config.yaml
num_hidden_layers: 15
hidden_size: 320
num_attention_heads: 10
num_key_value_heads: 10
head_dim: 32
intermediate_size: 1600
vocab_size: 22502
hidden_act: "gelu"
norm: "layernorm"
norm_place: "pre"
norm_eps: 1e-06
positions: "learned+rope"
rope_theta: 10000.0
rope_fraction: 1.0
qk_norm: false
attn_scale: 0.177
bias: "none"
tie_word_embeddings: true
parallel_block: false
init: "normal"
init_std_qkv: 0.0203
init_std_o: 0.0037
init_std_up: 0.0203
init_std_down: 0.0037
init_out_by_depth: true
optimizer: "muon_variant"
learning_rate: 0.00167
lr_mult_o: 2.0
beta1: 0.95
lr_head: 0.00462
max_grad_norm: 2.0
warmup_steps: 200
schedule: "wsd"
decay_fraction: 1.0
decay_shape: "linear"
final_lr_fraction: 0.0
batch_tokens: 32768
max_seq_len: 512
doc_mask: false
train_tokens: 319600000
max_steps: 9754
dataset: "wikipedia_en"
MLP neurons of a small language model. Each row is named by its layer, matrix (up: input weights; down: output weights) and neuron, and shows model dimensions 192-319. Each number is 500 + 40 x the weight over its row's rms, rounded and kept within 0 to 999. Numbers have three digits each.
A block is one neuron, or neurons of one layer that tend to fire together. After each block is what it responds to, as a language model described it from the Wikipedia text at the highest values.

L7.up542:547535552460589473499396445517451558466564477533426539539465514507534500466522403488608486524474558439489527485521489456524483577469509544509545486526472439534486481536571573521502441554523477483531436537520529465473463482419468466477469458415519507489557494533498504488560531598464473508534531535479448459515557447523555474521525514566460465475497506489360460487476528464453499531504
L7.down542:497489516466406507457568477471526510502474461434516543468517439551469488506521487494439460441504564512548469539439460529512529480505444458536439519525536496444558493416588435509485482480543547460517618553531507522570534445491556528467521501544506513468488488414476521517461464513530464552425492481410463492485533484501504415419451460497532509553521468521516568536507459540560552489526
Date and number internals

L11.up469:463509458499482446440515481471480535477499498539458565522577511508506522462433455482503470493529532515411517552444515487584511512384433414516513483456542474476470521426494539481467485517499555496401584490542535455527508475458486416455576522501487527558505526464589499464521462523486533489447500547523512523471509590525512414474501490475461512497554465412449521534530499562508479442521
L11.down469:491568504519477460550474485485494491606593427475547506531460569449562502523490453572516486497525568497506526482533572571417476525456536462565516495548464523511502541543521571480520486511501496543519539538503552556457534569423499469518473478497537456466474477451554468556461514455505509447531505534552416511472496448489553492474448415503455560485499553518487564495408513560464507561567
L11.up598:474509519511466518528525470453447441487530492508498572479452502484498439505446508531587456486531486495507547457470578474449570477435551498517502429496451514477480480514487467450441477581534557438572551587447500560515445526447488526452472555494511468489529485547529491487524509511516531518474425570534478501438541507463466528447435517432522517483469418544444454566476480562490497559485
L11.down598:507501477478541492518518507533512512530459539543440475581550478534516547479431500480578448497494501459547532474447524485518557485536503508529446570535433529620546485499549525484455515545482496542450505519508510549479393416555517418493489541474416514482524503529590547532518549486472502535586578483533457461541519546442482506492481440566475494523463523513469593489483505518463472457519
L11.up875:529530476468475475455523422507510526540398475543505521524486444533493471534504574485531525525489540492571475577515495546551520551536475511471471501483534454486459537539486485495454357487577457430538497554486590537513507494513502480488501513422492575454509486505540500525527486492541466562506582509514459422465492458459471428513483441514491527471498495462500496561474525528470497478563
L11.down875:446413450496537515544506487446505514470481445484540543505548449451525467527518460553486505437532447500476424524507445510528529494529472447545511558470404550528477574480531525497542510489462479479514560467520529580556515467479473447500424450560514486432511505520481448457505515562445458469513432524532530541550455522533439592453477522549502530467524480523488504564484537440516465541487
L11.up1574:483462448497532449471533553534505478499484491491627480517538532529540505483487447545594428535502499442465550449566493506488543564435480483488490472494464568583472517525532542479464511521508466430547505465570484464501469546415480474494473453494529505509441446521523560567464501503466554583567440482471434519494500561440521446460485587506499531457464488433518489478438526495481498473539
L11.down1574:500447520497480487464412386459454471455521501432463460543527441495528477477470485471525513452524457458505552531471497450508497586471551527454517439560540496544515503499514436500555485471492474564425545508490496481511572469507543474456517526520496515509579534470523442490523477481430483488540521494529508519511547432555492448463514503428553437554536551557529463497538604588548486443502
Numeric separators

L4.up189:525439512479480521459487502491600549488480417490544465530505572478547509421504480477546482504474496509558453482545461497519504535389571525477517532487507492510449507550515497424454440464533407476424541485535503506511499507509424509479503462498513448399538463484492522510499502454500547512514578486574481486529479506522509489527504571506508520560498508458539485544519451454534514534500
L4.down189:495463524449478508464489541458472526542476491568559598490498505569474527482508513520519509487518500480500443528477531439477537448530515525531413506517502481600473526494552570486547474462504546460515496462523477444520504501432558537474514396521518524496485535539543465519543494525499510571494438438412496481575463516495497478498472486490525538478472454523439473469559563490579572452466
L4.up332:508451542481497464527469477549473518455557460515496497468500463515572584434566526505490495501456468561505437488535494445547468527471485518477498457439572465571469555417520449431541524495545521509479536495572493458539536522486544520503561614522436473520497510469583521458540435499524558429490498474503487466530436457575542484562471494497550546470594504484514504491514421551469427507482
L4.down332:528415514461480551536509422514445548477491545448514522516504541419502498518457519497494514455500445502512472465457475512426465476442499470552474524517516510429493530524513470507463531511523416516446569534519557498537467499567534479469425463492528480534539457463518486539475533519501434461540531543512408495491458560442523416586430530519487531530566574492431445518547489520545473541526
L4.up406:493516562434527515556555576454590505517504495498470470460522494490461602546455544559481500417531461515467579558451530428458452540515530437539506434488524482522503502430503501522512575546506521515513458503483532468508490502498520500495484454477472463424529481407550449500526547553573497516501497465499522490600494478493480497565500509537537469462477424438455477516469419502506528535478
L4.down406:530460521478536425486456499513461570542470543518444495488477506479499574496469443488510499469596481456511539492517491554478450504437465559476514449480524504519481525586525451511454490491597438513473511472465511461454483466463460565507549509491516562496465573573475476520527466416435545520492492615513490466517501483488508541519501550518469481464523535537510536475484470594467519474588
L4.up676:488478557428485523499489485498485456531436468504470446473547562505506485497529461533497543484418522508493521494484458544526415472380497467533505503491417533457500544441534496511499514519597530501484488488531506498552472414514411573546504536452496539503607421450483531457552557465484470490494516401497517486494491475524494516552499531499509485483478528533521533554474525543498406458505
L4.down676:475517451497450447531466482554459510493510493463434549569501516483490540475466470530405493465485452457503461466500451497409527465551532514491521539446575520493428548518574542497485461441509496532508505505526487536488526545528538473489521475517508519507453482530556532468465533474434483541538462489430576441506578553540522573525518474558533471495509487534446593509510517500513539485540
Date comma before year

L11.up182:479573487540390524480481457450541483516550491498530533465561509494470634469530513499457541565471490465525578504423508516521496523513486518479543503531546471496470496544486585539469526476514509552544504493494526529470517578414430407475519501414537541475498529492438433564511535512544509505551450508514483444458524515560504475469533473478521581483530483498476484504389535486465492496519
L11.down182:478463555435581532520530450546471506535465455513521470601463473570405425438449473511488511577462468474463488483542511473446538488511515546514527533481505565443561503563524474506537494426518454522500568502480525476565478508475486458461467541485487424485470467510567528493517510421485484564527482510526502535543475541526505452488499544501510459439474544484515501430539503497565472494488
L11.up666:499533531519488538508518512427458462571496518498532548521605466498513539545431542467550542572512491497515514514566496479448511450488480536500558577505454494523493492443456572450466482491501520496505509469478456501405512558411520569561458542539508449581465516525515494495534482486572499514482530537448468480580539535478410589480525503453536502471503509445501463525501445476499429549505
L11.down666:506484544490431509477489470562472491512554489479446515432518535545446533488543548507536479420522460457508478427424486518549468570530497512535503504466493449491488485466534476578527514445509467526515491545516535505474525479529427484369541525543519545534483489581493509471517494562518478495596476492488447520496459493462504489525474506505482492501441507475587504413485434479480477478446
L11.up725:486511533527517507488527430561509521449491491487497457425475513537476562447457514433526507494513540509573446444531526535504475514483458451528468521472476498460477483505554581462453538461566514534427449465460484459474527469531536576463475537460522483541425495531545566503540496517492415448531547557520482487579459432527452504504519504596553527538417533535498537535497449525514473566513
L11.down725:516462535505499556515456490538506508498483510525513473401481496541481431503493462475535462476412545498420519520502532441475543489534419515494506570501439481534555515473460469515467472470510448465536468432519546472439524528512576449593501437517543546485586492498548510497495518534468532573457550488503558553460499519541496480501508513565477491478555491495532532474440477489518518424502
L11.up797:487526484492461459508516588514529505493539478516516462544543474517527579488539392458596419567519475442489418504494464459407512519480523581503578501511505487468519481533509503494579477483497518483538458563498497445543484463462444544546433538449513519488569507517541588483497476464517505408493484497453515556507459546466485514475569486513499558457476516546534457467551491488513475517482
L11.down797:482437585537498540580452429504455547504433479501518547454537492470459517472470510465486497458497584521505533504467553551555505499509483441543486469393488437600448521508539482518465512472517540543455498507452477478544522512544517556473454518544512549517466513454515473531505464545500458492578479529533503532528483491448530452523489459506475514478512500478562526492548500485515560483461
Sentence-opening time adverbials

L11.up707:476497532470444466412481490439469459509536485476407512504507467559519486475479554434598533500527500518513526491565478529499590506529558455557461538473513459482501556410499493532499518564489439485435514537438480513483530554455515463563532467539564523549467503464427578557550454511506521546486517462423503405540502537506536498499479554522442475468525477540530525464554537425471552487430
L11.down707:487517474531432419558527492511479536451495510480563460540441459467519542492467496470428525461539558429509561524560499529502427448556456529444496494569529543511555415566479509500463473459439536508469474470491471542515551533612452412468472531497467485405456490510551452496514553535492457465535510477529522483517502508545435424572517554521497557575458521451515436539542476448551507525502
L11.up815:479493502547506459494446563506493514413575473466456438548555506504476521580497522431534545420452531497468561476523499472558517537512520464512484484552484480537499428533574511583532505526511470518465546466451503450483506562491443495506526542468508527505561440509497525557515507496501534517526601467471487488504440476513463449451522535553425453509456475424474500495530484445532513435427
L11.down815:552503519514507488415522509467529495520495502512428547542479483504513559464514481511457534493465462449488486547530499552467505453481425593521558531504555473496499473545525545475487526528496479524519440501501466475532492483446488435566507534518560550548418503435549537521534457562529464582497494501502553527512613467495482487601507492499448526536564539545508518561535510527444466502492
L11.up1391:550525557440522482473510540542529431565548562504503492422541515485479463486521536496497497509485449499502534461520488518490487489483479564445517471564513541521533513487541551534533510505532543542442523514450482572482537494428512509465514534517470432497470499407450523494478533458459522578535561504546442512508531537444455552465454531467497476474506489510527420450496548515525479472515
L11.down1391:514498548552549480537516512522480515476502486449518448469524492487532590482495497458574517519492533498505552522410509468437544450527475530461504544521459521470501489510505533469477461477490593506496459515559536483493550555446464506544539514455523499451530491526502567568507543507474559468504430576468557433490500555520529536530500431499545413557434539519519390522568503539501543504526
L11.up1452:480540439476504440408447524482428540497526558482499528486506488463490451441524492480597527548451536444492532506544545538545532443584483496499421485548460479478526423481578532479483485550463486510480488489456482503518499558544521496517525590562591469519550483508537515500582509519509498590479562441477458491465496548521478498475516461481471456543513514564495502544543506531422494527516
L11.down1452:472492509524504482523486492507471459515474468446505488479503446454458530513424507519482522506496598538486463579512434472535520497506532549506443482470555543462545483492498435506498504438553498479444546523548503453473522496496464485431504544469529534479466475497485505470568515445485506563438517481533542515510484408524471489487519459599537511460503565481479452446491524460502502528433
Pre-adjective linking words

L7.up1031:456494524543496481455484493525533455460437486496526447559493490453516547481523467477536467454533487573515489516486414492580489520535539459558501445546525475521515459499525480447464499485469505523438454532504537461436452509434445475538455509512480568426453524576456486439560461434540492498441481558507576501465455484535501533446531515507483534525508568512529488433548467498486445528498
L7.down1031:510549514503460500486544462488528489488502506498557435553571570458408531527583526445516491532478566516575460454540548519568455534523419494583517563430516491578498523526479546499519454438504477498516521417459521552444461439463477548525476475500458534471506427520497567487443512469508436481494507529554543470544497501514503471464486491512443500528500473477479435473502483583582532502497
Clause-linking function words

L7.up1526:504540481529457547490493482468475498535554567512360442541462461553500531558566488512579492555574529486519492535501442462520555503482526519470541532515491451497549533501570574511415540502486478503458448459552421520580480461527422504482508547545532420464557521428552523473509477551528453550489529566595506499497453498508526508464461523549550554468520523500461468501550543538530387470443
L7.down1526:497452519480494507551488489536474518514441483605474530561519492472513526489477538469480504425436463431488465544546587472514458508515426541524461451480488537485503502471489510442481490558552540460477522453495566503557446451504569475483527477392488466525416461482459553534389506450469484511571431558464526531489540449471523549519484577454501508442543454482432549497456502525495545461484
Time-colon separator

L7.up415:466530524540473466493447538462564449639504472524375471494520565470532503529499509485493464475519449541438484497489449559498483558505559483542530493438590497488473451461517496511494439549459475505498474508506546454437506503477424457539501530460487435464488516500551566493446481491509464550473548493417459550486539498433478547547537538436455461417532469524471466549503451473467505503545
L7.down415:486511388514542537465605602518473442469483505485571506495522520614536549455561516526512480525485501516546507485453534491514535572583596483445487532527496462464481454530496475560464433498511539488460455471520500454486477488483519506517519478433569483451477460574425509549539483601480425541541499525488475546461535549476479498548493509487473422480490476466526595554537556474476443525494
Commas closing noun phrases

L11.up34:479497472516451534536396506460454483475514558536465529487494510489503520478521499474512529533554534515463479531539534451487528461482572455534548604454577528504483586483485456389559496575514437572459520489487481467490532542479532464518492485481527434500472561508574466464424517504515466522527481540495479479556454481507550501492525508449427537533548465564402486480492566440476545469482
L11.down34:545494492490467458502560542514490522468452452543512498499493492550570513486482432596490548461556484551498480548538504489461490483530549494475467539439516550505537556508543482463525574499495495527535433484475529550549546503489541529512535551474533522492488486515541464533458490512528479483439513565445458529462481478437520492514484472482475523469519508448500498491466518501516519509458
L11.up122:488511478489457519503534477485536532494526484575570529598479450457461505389529489516478488519443631490505421522459457457582526473457508460501456487390584452510475531519565518508518478471557474528529556498471448538494543481505554424439537540476567482484450519502497476476477459520522538569518473525438531592537501457562518585488481501481474521484524486488547533460447479446475483530527
L11.down122:508485469440536556465469530539508459526484427523450466531498583518452458596525508542584527510545461484498605525523545503456534458506433493454517456516404530501551516502516509511470521472586466491508535532524479472458447506435538462495479448506488465495499448563485468516459458444471474448458456471451483539476517539477479468447548506526524554493517504507500529482534514486490517478446
L11.up1231:515469445403467440516449482542522543487471473477476564426548493481501460483503576545515441521491498506523493561521493524448552454496486459494471543481477514539482440483459581456498492474507446538521569490481435455458478526532460533542535473541525475491519605496497602514497464548482410533488442503428558544500506489423503530510475537497488504446511471521464429414489459541495476464509
L11.down1231:480535485425488538462473500429472479513448446435566552466480503495445442512553511484534526514588505494364573578491452459394479471528470472491471490448426482416493543521514523434461480480565503513558453487544516521470526471537555538517482468504468546465512523485536505481450477513529527479539529513574541473472464524503531492485486479486469505486529533505522481475480521454493515478436
L11.up1337:582505517548483521530566445496532465546464550451535516505460524543494421517482504548482509471507531503456469582607499523523556491471625501505547493481534521523442521511466545500439466507545469537503458504493467459547496457511528492416548450491553550521512475479530477506457484540439528598500473471454518511463497492546498505536475549428599527462477505505504477521495492547482584508430
L11.down1337:490470490452498446479478510439413570431462514532548548493475559546452487492486511515509538543517477493468547463503461491435484527523497518578519475542534478517415494460533494449523426502536495487523479477482536455405500481586505486564524494477489452514518561510441477525575552526583465491491496502456555510516450536559499523377550466454429522420517463468534526498481459469472490527578
Mid-number separators

L4.up435:473407448553532457512519456457452455533538523469539474514543572476420472543391492578553469460477506531509565597508479486497470577482514511463491483509571518511462513447547441479567551541555491533449467491483517568462519469505491491541525459467499496485483537538539476467478512463515458514522483516543501455482526491471493515553443521473526500413487519515476495454559524429482475507446
L4.down435:512518493471515521562480523476519441452459520525451519517565470517530521494415568433502509511527466454539491499531531522506517450459523538474498519460444500473517519527517538503448396486512497569541436459499503442462495525449487475506452465538487470504502507452502511480468516554514513516536479417441452441510575504573584484499551500492491469445426546497543487556579516446555520485502
L4.up750:468461492492577446537465475469516479494594454492523428502503553504473527540498497511607523460488492419502510550476504433540538507567550490525495605528518520534435561499551483519495542472535461464474472431465469490470455478469514425530486487493470486537479543526519544402489414450531517589463547546471433513484531483470409520456541468545477487452519507477487543539498549524534547519503
L4.down750:504486487548467499488529473516511511560557488595499502491492518416509438515574555523491525513492495550414507462565500476548502553452499430499555550463547588480552541519460474507490490516506541522491505461424452549568506541503457443466509491566492443548533486543501582442512489547541460536442458490465504455515494548542468528506442488474549490461416530473434501484532557498472456560464
L4.up1069:517455505519509519482508461476552518441514441532490494480551506590443574444487461541482466493528488520516545542485489524510457612430554509500494479533541552467552502477526486533510447484506495543441455523552503531479521507550502466523474548462470477460485522509506506543445497448489485473591541464525524529460501490528512530455489479547503568381527377482531458522576508458531530504471
L4.down1069:469531475475438512488524475425531508507499464475467477488490477551440588492500565520448498499556479554537545498574458509485526459458496495528563467534510557429462540481440507478506481477449530477470477551473532485480494511419489548504529474493529491490486566522574553491387556562467499472430509443556511472584471435513498531535492445519496511489513499509522470403498443504536484571438
L4.up1334:525461414512561464497513510463485449521469523523506516581522524543454593447474500571491557483566508514487446445510562500493436502453499530518502595480520432571530510474486504490541489527502486503400452523467559479519432491536501512560487510503499530492539469588507496525513418501481397496426457472535539500540547486451525496511552482568447517548573396500456510454496401472509522463489
L4.down1334:524517593498470514587522549408518453569439426473498530504504505556557528470541519447516461515511549563430433594524494506530493432495477492479501402510458532445562545470495474503501446516463467485557501503536457554525514463524532468533499510498484527489478479466515517496474503509581510455457431489495465553488534512479486478455498524437493510538538501512507364560462495402509502542495
List-separating commas

L4.up25:457488490503503539529464422512467514501543502533539487484486491541448474504471489432503473551482456468498525515513535476497552543508473538556507586516427443446464429510532526494527489458514482530487528577463549470461492542445453447487439476475422478426521483496509533491499508494553572552408503565491493526531515543547503470504540472535500495446442475428484447477502542500563438442462
L4.down25:514529441519549492453568499509587499510478497470469490533485529556501489482480517475488454483490544541504561488518540540479479512480518511511521481499593461467503505501465493442528513432442506502509498508532568494472485470444472508529522572492571447539498445578497574576562460458505494498486424486508462497540543433537540467471492531561497491534488489578535435433489488487471530527574
L4.up84:507519525434460448474481499521528569488464462452542445444560599542492477470519494516545522504527426486536439531557515594446536500497490460510537482439480545508595454414446486486544485532467489488574501532501518573442489449468458504518519495463478515466517549504526500534536440498512507454475552506525428581480471522533484521529485447461465523456466507460519544459483485491457502517514
L4.down84:538490523554430462474593483490561474450574436520537482507505465531528508548489511537532473452518484505580473509440544501466493509542481536446494567516479504569576511537515510470445548440517539508438540455526572409479490470443494528461546495467425507455409519496476489538494504478486485580480460531465485479474500445571467443516493509502461426433484496474485593486488553566515470513533
L4.up1067:449501462567476468466444522515467521471520472574532495515496424460498522508543519496488494521506561510522498485472485533508440491498511571513486555519459548532509432444545488522454503518482481533499543479487424478514480507519469543548462619514503539487407493448564455493484585528573486511462506537505480486500534570526472447463459367466565494482460460436510493496574463460506511481507
L4.down1067:527530451467533498541529470459529545536613482484490453444476481565501444533489536447509532549512540537492498430515462569447528550476445521503469444455475489563464598544498554484566505527587559481520482478574440445494403521466459505500491412501525490571498462467491437516481506497497489468452535572459499453527502486485548528453537535502484484483513558508488504508543475497550475532492
L4.up1376:475510540461486520537479505493534451483446595502473502477592499470471483449507555417575492521448462514515510498487509499408520525517534455478451475577425519540431554481529548516516477454467497526477467486432604497504558427543539513522488469439495552495468480484444499498469453450538504479465529550439530452557538542597537446519414474523521547511528465546523516471460555482467467465573
L4.down1376:528496507487539535517455528561522531509475452502548461500467500549500511523478513473440474525485436422520386523568433506490510550555514548497538462487521456493480453531509482511524461487470468552450458546498516515526469528496463536491492552520520514547438586506522481463508490537527421545460504588538607473491440480464553550507527488466516560474517468535432511524462528506477512514477
Temporal sequence prepositions

L4.up126:436530521507468586459500524527445551550531506520467518496542508548499484471425489577514466447456516470504510494444536424567574450486510496489497513445399473483576510471588506422425497562437530499527475478504459527546465569467514502466449467429455507507437486448492606536471490435521542489506487522547458524519499536420479524492491548430483481459493547460479524558448459496483444520475
L4.down126:542464487465573467520504497493515444452493538447518505495531508500481521485567401460437546583471484481502452528516533479406481520543519503520414485525559499480479560578490495492527500530490514413558517476435507472537510483513464537494532473535452440505485422586485489395438519494480499529490504463468540498485536585568514486452401484480528551485581454480522455514439529445545517489446
L4.up416:467529432535446444539560485482470458483481463434501497460456443509475469393512568528464566462471441497536515480558547475499470445514531469564465466513433519527484436521525458451504478509481557464431572580528486566480521506512491495468490532428518474548531522548531561480554549493526511515532493481515442495462486461471470516514516511440505498455492461482464539525476569484580504460510
L4.down416:430509540492531481543567409529527503463502549600375500511480458444603548501492478484476503495482419531520503533482489488480541523574505416468527483531440533535476526431479528523469487527521501543442506531470510500543485538590494465459504443483544499587513449543487521474562517555463467549553514540469530456544490542526547477468531388534504424493513517479548442507540579513459420502468
L4.up1063:487597446398517487520488485441475493490414494455457538438478554482473520516505441453507570534522491564449489446583519501500481541514488514520469512484542474515478498470522541479529564574522497533535596496506545432432495486522496517394522499508474488550574453525482496481457573519508541566555479500444436531517496444437490509529499556482501560523488487452403486549472475543532499558533
L4.down1063:503568468538506488413483486520505580531465472522513541523466417501489545518508461502500521556491470505511529416463536496501547502463574596462518449590473529440460556500476503495473482516492459489540554480530538515483520520506475516519538493551451512433538520464470497486487482537481537476497580515506515529443495566479487536495478491507489536531417389486568626527483601482463465468530
L4.up1564:489482514509525491444479478420509451546537465436471458474538559487528487558480485566530529507553550526464473491487536454554438570553542531510524413501536540536479462502436514419545491503434518574475516448465473540565489572495589454453469501475388546510497451464546462527483518492548619514509494531491525557469473521468440547587461545518484473504523423534547448503518494471554454436475
L4.down1564:502573447476533486471481502488483479489594561456480534522507550500440503491503506486490490526487517417523504506600581525583452538498554443453438495511438493467470483540470460542518460550508540516433527560571529442488540480441515543482501534532453547511555548463441442501552508478535469526427521454559494546552503392475490547574518488487465469476553523445501589527519484524452495469523
Punctuation before numbers

L7.up576:473483488546560477484499510448569494532535480506508462498481550465541508504457530561586480481485537485464509580462447434470536487569527492499517531463617528496549499496541473407550538508532479463481546502532483525443538464463504467523528461532515521504483532469528419544427487440540463562513515490462458498469499516439540503491532524523521458504526517450532569403536483537506534563444
L7.down576:508494502533511551544498493514496485537491467498535487524496458497448497552514556497515581521506459475510533443535453496463510515477508539445521486498506513492524540518477520463496535530452457466556456509472446576490615531521558523497494531529525524484519512543537544388525543554515525487417486515510500492536531478471485450472549463406567393532516548457430577511498451542502559514534
List-item separators

L11.up558:459528503495527463551462521464514538492497404519473483415490549552483455526522485501595526393554448434418444455462416454455567507532466467495563520546518499470478443488470493525479414530571502474528432522531505524498528489487486507515562507469473501489572526491505518462531511519530514440501483463528521484503562478488461532529528541527515540510525519471448549506442508499502587433516
L11.down558:498480477554619566476537542536493471582519483458563522512491446521534482457494545505498489532540525500560519471557532579442442399444558514463427464521574551524536508530460516485452505491507482417482526478535471463485484504552464466476488494541496463493419479553508447449554462541507465536507507531471474465541443489491485577462479456507523543501556533504522580500449562479473559534536
L11.up619:459516494476494506519503495440480476481475408588429468517494533511476440438418476548496439536577503498497507518497486501531610480526519450445520498514542443492480479516443483595475432491467481482472579524550547466464503498582437448467509443529506494551485471485584530507491527500511442529415472498490480479425470447532496469559494503468470425479502527449513565473541484483522492442503
L11.down619:496504520548529514471433497604507349449456533498611530456532494507580515576491506544490518516455486497475475526580484503477500528505553460521475545505531438561498443547553514548497456550510552462493372463485518475442494527506480563462536507462516543489555478528435514443486470538489492542465550484513521531498542475506439459504492462502512486443499525501550446501501505441473476468508
L11.up905:525508443491605450482498441494433455492489557455519515538466514496488505502579450493528478486394526450517475529478486524446528526485468493518484564473565414491451437461575491514446558463478523417432476449480456545427518525491517483442530614449432397463521460574588516565413559556554483535530489457485447453519563447484592532504520578513510503547502589517491484489527490485448466503443
L11.down905:541511499488467533458553510437456498481499482514498512491528507462555464527506477499500525505501506475479481498499463536531529561546489473396496508446455530420493479546470502474554447495470462458538540544510582515565532421516488510563542484530493499553499536496532538476535459516469471487519460514458519484594469525521517565581478445523482441486527567499488564526480571469521550489515
L11.up1418:490546432454591562537504447464533443562534539530521572463435541540512511544644515522518521521521483479542480536458552597475449499561490500516498484524528465465437503504506453516450469490530473495516437458580500505483462499537493482558451517415513486505541462539546473508499592529464454511530439449535396482486521558515492547537467518456474399417534521511451476530504431477478489506436
L11.down1418:483491421463537522456512565508508495444474541476482461574563558459540431492485516539483511504515528504455527515485502462448559527456541512415508523496481457541594489511482548544517461507492523486557529464463549427531577510409437446534548439490497470542471562522546524461519512534442452496487449533496484567486556559461470556508467545490472418433478457365541530467574467521533544440472
Closing punctuation after phrases

L4.up376:501507546460555499555459538551516488566493498495448560489547474488547512521539535481491492473508453451463548474459435526570492508545522501548516526491562510488539456482496415491502442494580556512548470571508473475528472412477417416558523465480477545488535477488523496477494510496460529533438549488526561507440488549546485534538553536479494445485497442483487475557521574457483485518512
L4.down376:555446408519450528555474505525463502615463446492489514534471523525453494419545492516524498499490490564489483527578507521459532495499514506533462433498491519560501519451488506522512495509420503442555564514584491486485565429437468544400497499527533490443517491514480523526537549511511526507504532493480527556509503411492548532489468490497462504502501442523451470519498483547442518555576
L4.up491:506411521538475441461428407430540440570529519520506533416487516469534499461567558517547469566468443477511504511500490496521470473522468490490525554537575515500552416508456460492508551527471499464455402474449490502522529530497510461478543454425453443490447481488546502429499483531440555537400447524520497501541499512531490575563549496441458492453549467506478526546509480474461544535459
L4.down491:578581481483542536538509531597465535524477468459517546510511489523514477496489489449443483505514551467553485507519464550442533629546528499451450474478433483515516600494560548515462490551499529510519492505485460518486482547494434479566534515554503483579508520527464486467588563527516447494551477530525452538485492492468455462484481444488466461517491555582596484506493524452477494485436
L4.up540:468446550505524456537501434509499488527493495504488551502582497518516502462567471529457504566488484440514531457510546508547509467535527465509495526548469478427477486452483436524478405516503530496514509406520534538446523548431518477498500487540448428496514436495444469488492518536518446417481568484495548495544463531519510540517471548437467467479480489566548538470520474509468492456539
L4.down540:594503534545435409509466520497487501463464491524526485442537492577523581496546552498546510494530503451473523549512512459525466464468517541576471557534487576456535470543511484456452416561519519440534453531480445455436525513509463556476545478513504515473510462530442502539456546588476464534533482510525522461491467460505506549542466561509413459532476471479460462475445502441455501583502
L4.up579:530493511494483521444501461501552548449510465556507476534492469516490485515537525496508553450491470473542534513464492504574504528451557428524504440455470527457464531493489469518527475457569495531485467443450494499523494535529541506536471507429482507513539555446470522497468499599545420492430539481493427503439454532473521594493547525484489431507504481521521514448604586467462557507479
L4.down579:549530549510454537531467493442532473444535454497498512481487517482531480465483477509545487534434487526500453455500465448506475445477412468502516495560439461515497481461505478494450551547462495450468579496468597504475502556521504508440486465499484490417586479506518509527500512531571490493506428528552456488463513533494582486566518513526518563471454496461436561500473396519529521544496
Commas after discourse adverbs